config.yaml
num_hidden_layers: 14
hidden_size: 512
num_attention_heads: 8
num_key_value_heads: 8
head_dim: 64
intermediate_size: 2048
vocab_size: 8192
hidden_act: "quick_gelu"
norm: "layernorm"
norm_place: "pre"
norm_eps: 1e-05
positions: "learned"
qk_norm: false
attn_scale: 0.125
bias: "all"
tie_word_embeddings: false
parallel_block: false
init: "normal"
init_std_qkv: 0.0305
init_std_o: 0.0379
init_std_up: 0.0436
init_std_down: 0.0436
optimizer: "muon_hyperball"
learning_rate: 0.00722
lr_mult_qkv: 0.4
beta1: 0.95
lr_head: 0.0061
max_grad_norm: 2.0
warmup_steps: 200
schedule: "wsd"
decay_fraction: 1.0
decay_shape: "linear"
final_lr_fraction: 0.0
batch_tokens: [32768, 65536, 131072]
max_seq_len: 1024
doc_mask: true
train_tokens: 444700000
max_steps: 7119
dataset: "wikipedia_en"
MLP neurons of a small language model. Each row is named by its layer, matrix (up: input weights) and neuron, and shows model dimensions 304-399. Each number is 200 + 20 x the weight over its row's rms, rounded and kept within 0 to 999.
After each neuron's rows, "fires in" lists the words (lower case) most often at its 100 highest values on Wikipedia text that the model never trained on.

L6.up448,231,247,188,200,171,210,187,177,205,224,237,203,182,189,165,208,201,198,180,240,185,213,206,204,213,165,195,197,189,190,209,174,207,192,219,182,217,214,243,213,197,191,177,218,158,205,180,195,209,209,207,196,190,165,196,219,204,157,232,201,208,190,181,200,200,162,240,207,213,179,159,209,191,201,213,195,194,184,189,195,205,173,219,180,181,202,198,216,200,153,196,242,162,187,183,223
fires in: "in", "to", "of", "from"

L3.up1903,183,201,197,204,218,225,197,197,200,199,182,201,226,181,184,190,230,191,224,239,166,184,243,200,217,219,200,205,218,152,189,187,217,219,172,198,173,182,206,192,200,220,205,191,194,187,207,212,247,238,201,219,186,200,175,219,220,207,226,221,224,226,162,201,192,166,217,210,230,212,214,222,227,205,231,168,229,211,185,173,192,202,185,204,211,228,205,197,220,203,180,177,187,186,183,225
fires in: "of", "to", "after", "which"

L6.up1774,185,250,190,181,218,184,211,204,204,224,215,180,195,221,192,181,203,211,201,195,189,206,206,194,233,221,221,191,194,182,214,206,205,217,173,213,163,188,168,245,179,192,197,195,185,188,201,201,217,175,162,194,210,211,190,197,217,216,206,225,177,212,161,215,176,228,171,187,187,212,231,223,175,206,194,208,189,148,178,193,236,219,219,232,217,197,226,192,216,196,217,201,180,182,183,203
fires in: "in", "as", "of", "no"

L6.up1064,185,185,200,222,202,193,203,222,199,182,223,203,207,199,225,222,186,206,187,159,216,196,178,185,208,169,216,208,204,180,186,225,153,181,198,224,221,152,185,205,224,189,219,197,186,193,189,206,171,209,206,164,176,201,213,163,199,196,208,192,229,190,202,252,204,170,204,190,212,166,214,243,156,227,185,227,227,239,188,184,198,188,195,200,216,215,195,216,200,170,204,194,235,202,164,178
fires in: "a", "neo", "of", "for"

L6.up732,176,194,210,214,214,264,178,182,186,238,212,180,181,181,178,149,216,216,200,181,232,204,229,224,220,195,198,187,201,227,209,208,175,259,191,198,197,166,189,184,215,196,196,198,217,197,166,197,189,194,211,221,196,178,202,215,233,206,217,192,218,181,194,207,213,214,173,199,222,206,186,205,207,194,195,202,184,207,213,230,214,198,221,180,192,204,197,204,188,171,204,191,194,196,185,210
fires in: "to", "of", "as", "his"

L6.up109,203,208,218,174,244,204,242,233,177,200,185,202,183,206,216,184,207,220,201,193,199,184,222,212,195,214,201,234,210,190,180,163,174,170,192,183,188,191,198,194,194,209,210,217,192,191,196,201,196,231,179,170,230,186,225,174,214,228,190,189,179,175,196,183,182,239,202,192,183,227,202,238,182,201,190,191,160,172,221,214,204,181,195,179,218,233,208,188,201,240,229,168,209,184,226,204
fires in: "in", "of", "from", "following"

L3.up1660,212,182,177,219,199,196,196,232,221,202,226,196,169,210,167,197,177,180,195,230,195,193,227,207,233,203,175,166,195,246,162,212,173,214,195,242,225,214,184,204,183,203,178,174,202,187,174,216,237,221,213,196,249,193,190,192,169,162,206,203,209,191,240,257,191,212,147,232,180,235,174,189,183,186,181,224,233,230,187,182,220,202,197,203,200,175,206,199,234,220,239,190,202,191,181,201
fires in: "in", "on", "at", "during"

L6.up1217,222,184,218,237,202,205,184,217,203,199,196,203,198,183,215,190,177,211,154,185,155,199,211,160,181,254,202,220,200,196,206,178,226,163,209,204,207,189,198,160,190,233,181,210,183,210,207,190,208,207,204,155,221,223,220,165,223,226,175,206,191,208,196,191,175,176,222,178,208,204,185,167,206,220,223,198,232,228,210,209,190,186,222,199,207,163,172,169,186,222,224,216,212,224,196,214
fires in: "of", "during", "part", "that"

L3.up209,228,194,209,186,215,206,216,190,220,212,177,193,198,194,194,173,215,215,218,182,191,179,186,188,221,155,215,219,210,194,168,195,170,225,204,148,229,227,166,197,225,162,191,192,152,219,214,167,198,190,188,203,176,190,229,177,188,184,180,213,174,196,208,184,173,165,231,210,180,225,229,198,196,200,185,221,196,190,211,175,218,207,223,208,196,204,155,173,181,180,203,214,190,226,211,200
fires in: "of", "for"

L6.up1654,196,159,179,190,222,199,184,216,217,175,177,204,191,203,186,224,208,222,212,183,255,175,196,209,205,194,209,198,233,191,201,208,189,215,160,194,203,230,182,180,216,198,206,200,157,247,205,212,217,172,249,187,189,188,197,206,196,227,194,211,197,169,186,221,167,203,217,220,219,177,181,192,235,205,209,222,179,202,201,181,231,203,209,212,164,207,193,226,200,206,173,192,230,192,171,189
fires in: "of", "by"

L3.up341,216,233,199,240,194,192,243,218,224,186,164,216,209,211,155,207,220,191,163,225,234,192,217,210,198,193,206,191,175,199,181,165,228,205,193,240,225,203,179,191,192,188,184,152,236,266,186,215,207,218,214,233,178,214,219,227,195,230,189,174,159,193,204,195,214,260,217,191,214,209,200,224,196,165,215,221,201,183,199,186,204,174,220,184,225,214,170,212,188,175,188,229,203,173,213,203
fires in: "to", "two", "top"

L3.up1992,194,214,225,212,187,216,157,197,189,217,194,207,214,211,187,186,189,183,198,220,187,192,205,174,224,214,215,187,193,189,188,172,141,201,187,159,202,229,177,205,163,165,223,193,207,209,182,210,195,232,194,218,215,246,208,180,193,209,221,233,214,194,214,209,163,211,196,195,213,213,233,204,205,214,228,236,215,203,200,203,185,193,202,212,191,171,234,187,217,168,204,201,185,191,183,192
fires in: "with", "as", "that", "because", "while", "gave"

L6.up956,192,229,182,246,177,189,205,205,197,200,206,200,214,196,213,213,215,219,184,211,197,207,161,203,149,192,193,202,200,206,202,175,214,229,210,191,208,169,175,183,179,161,188,182,226,217,200,215,217,203,205,187,208,172,170,168,208,214,209,211,197,187,195,171,216,240,213,208,208,180,176,224,199,147,167,200,203,195,203,192,160,203,193,186,220,173,183,183,180,188,219,182,185,179,227,205
fires in: "and", "to", "for", "or"

L6.up1972,186,190,212,197,209,206,147,197,215,253,207,240,173,185,179,194,225,197,207,195,187,210,221,210,184,192,189,190,158,195,224,189,241,234,225,216,206,206,224,210,201,220,189,210,201,217,248,169,177,197,254,189,232,182,180,212,178,200,211,247,217,187,203,210,203,198,208,179,194,186,169,211,202,204,252,161,206,169,187,199,181,213,177,206,185,188,225,217,162,214,205,208,156,214,213,199
fires in: "from", "to", "with", "at", "by", "the"

L6.up419,190,186,178,199,197,221,179,207,209,230,221,190,222,217,220,198,188,188,171,201,172,187,200,197,235,177,232,183,231,217,202,219,182,192,202,200,190,201,208,203,207,179,160,196,213,170,175,217,220,195,194,164,188,166,196,148,175,198,197,207,182,223,222,200,209,185,198,174,222,209,203,231,181,209,206,180,196,194,209,216,208,164,192,156,179,195,184,208,167,182,179,210,196,188,217,205
fires in: "s", "to", "and", "enric"

L6.up524,196,196,218,163,202,185,178,202,221,202,220,201,184,193,175,227,230,230,227,192,197,204,231,185,192,212,173,160,191,156,196,172,221,206,180,211,214,170,203,192,159,226,203,183,195,147,186,234,199,197,198,256,197,184,238,197,200,199,177,225,214,226,204,193,199,220,201,196,224,206,168,208,233,226,204,207,197,154,203,171,232,240,180,195,227,207,168,225,195,201,178,212,187,218,214,188
fires in: "as", "was", "is", "the", "in", "now"

L6.up1917,203,180,171,209,185,200,185,176,162,255,183,207,203,194,191,168,223,192,178,208,210,204,192,199,205,193,205,180,212,170,227,185,188,182,185,212,186,202,191,179,205,182,190,189,190,201,199,210,180,188,193,159,199,173,183,193,232,154,205,222,190,220,168,212,192,210,210,199,172,185,183,193,182,178,205,196,190,197,167,182,198,204,208,188,231,208,227,196,191,170,172,178,207,214,210,177
fires in: "of", "the", "among", "a", "were"

L3.up1238,222,215,241,153,180,198,184,228,186,206,176,217,182,182,218,175,199,191,173,203,204,198,211,222,206,209,210,171,191,202,182,183,173,194,184,180,210,211,207,217,224,228,248,172,240,205,227,224,193,205,154,209,212,156,222,191,196,200,208,186,210,220,191,207,239,237,205,195,188,183,199,232,220,204,189,209,191,180,173,151,212,200,225,160,199,217,211,206,211,214,173,167,204,209,199,189
fires in: "with", "from", "and", "to", "at"

L3.up504,224,218,178,184,190,241,203,219,210,206,204,209,196,190,196,198,198,214,182,177,223,197,189,160,172,195,213,220,194,220,190,186,195,189,202,175,238,205,200,195,224,205,142,201,195,194,193,244,201,221,198,228,229,162,211,166,177,210,204,201,181,179,186,176,195,201,173,179,189,203,200,174,193,202,190,217,200,227,183,202,182,195,186,204,204,209,197,177,223,195,214,223,193,174,199,197
fires in: "to", "that", "of", "who", "with", "from"

L3.up169,206,195,226,203,159,216,233,200,183,196,180,214,216,177,197,207,183,222,217,199,232,207,248,213,189,234,206,220,207,191,159,228,216,173,217,212,197,224,174,175,203,214,181,158,198,243,195,209,179,180,178,209,219,222,185,200,198,184,191,187,199,228,189,198,211,193,205,146,191,204,195,201,189,226,199,188,209,190,192,204,202,216,192,208,258,185,180,196,176,178,214,170,201,228,165,195
fires in: "who", "while", "with", "when", "to", "that"

L3.up1632,191,207,182,209,201,215,181,171,240,189,196,218,228,166,210,193,223,159,212,208,189,211,228,167,241,206,188,160,201,210,220,248,218,223,237,180,197,214,198,203,195,184,214,185,177,187,189,183,178,173,179,180,199,192,167,224,195,206,242,209,220,195,211,199,194,187,218,236,260,233,251,187,203,191,199,186,205,192,215,175,209,172,235,242,189,203,205,182,169,186,210,189,198,173,242,188
fires in: "from", "released", "who", "place", "to", "bass"

L3.up768,186,175,208,204,210,219,213,182,208,227,197,208,237,181,192,206,184,217,163,203,217,198,207,185,212,216,232,180,209,206,186,226,185,201,188,193,202,210,167,202,216,189,204,215,224,162,202,219,229,172,196,196,199,186,219,225,192,197,233,175,197,198,221,169,196,208,223,237,208,210,227,220,215,192,183,210,224,181,173,196,176,188,224,209,161,212,189,193,197,218,212,161,209,197,221,185
fires in: "with", "to", "tomb"

L6.up1492,222,202,202,186,183,203,201,215,190,189,191,159,195,222,172,217,190,251,198,201,232,207,182,222,184,194,195,190,218,243,198,207,192,230,188,195,220,218,230,193,204,211,200,201,194,217,210,165,208,196,189,199,194,159,221,198,186,174,201,176,207,207,210,211,192,209,192,244,237,216,182,186,168,219,178,218,206,192,179,234,196,159,225,230,203,187,188,194,189,207,217,195,214,176,187,193
fires in: "by", "of", "ttx", "cba", "clt", "mch"

L6.up1183,221,222,179,216,223,201,204,189,224,159,206,210,219,184,167,186,209,155,223,174,227,170,208,181,231,222,194,213,161,205,213,204,239,204,229,189,218,190,223,203,202,157,159,201,195,213,167,184,222,193,151,209,191,180,219,193,209,164,194,216,216,210,183,198,206,184,201,218,218,198,234,214,243,187,239,193,215,236,195,218,197,212,232,205,202,161,158,198,169,188,210,220,203,186,202,248
fires in: "for", "to", "of", "make"

L6.up244,175,193,217,199,230,232,215,215,195,211,191,182,210,209,213,203,190,203,200,255,192,217,180,185,181,211,205,180,181,189,153,177,193,208,179,193,216,202,208,213,218,229,183,184,221,218,188,203,201,202,235,190,222,202,194,175,224,210,224,203,207,198,187,223,181,203,199,208,204,214,190,183,219,216,216,187,179,196,234,205,199,164,216,199,174,192,200,228,230,191,184,164,226,192,165,213
fires in: "and", "from", "to", "for", "of"

L3.up799,160,222,247,198,216,187,173,189,193,214,232,203,204,200,175,193,223,217,188,221,209,178,201,207,204,209,202,177,207,205,209,208,195,187,176,209,226,210,152,202,172,221,235,181,203,218,207,210,180,205,202,203,180,212,219,189,188,216,175,181,182,196,210,182,176,192,190,193,210,226,209,172,187,199,212,207,214,224,149,180,214,217,197,184,191,181,199,192,237,156,180,191,179,186,210,200
fires in: "and", "as", "by", "of", "a", "the"

L6.up1788,222,198,180,220,211,171,196,195,218,175,199,201,201,209,188,204,211,204,208,205,176,197,240,163,209,189,173,248,211,208,189,207,190,159,206,214,165,190,182,156,148,210,212,181,199,200,224,229,207,180,204,195,207,224,187,199,196,187,216,172,209,211,211,199,201,204,204,240,184,192,180,207,222,214,206,186,205,215,176,219,216,226,191,218,209,185,225,227,224,195,217,203,198,196,232,206
fires in: "in", "caucus"

L3.up101,201,199,223,179,205,223,196,166,185,228,171,212,174,170,159,186,245,212,230,171,196,217,195,238,214,211,206,192,207,178,209,213,202,183,214,190,185,193,213,211,172,221,218,187,222,165,196,193,231,221,160,188,180,197,201,207,210,201,230,202,188,192,193,203,200,185,200,176,211,193,185,205,207,191,218,241,195,194,198,224,197,226,140,213,161,206,199,223,183,187,212,235,229,231,209,169
fires in: "of", "the", "at", "member", "who", "that"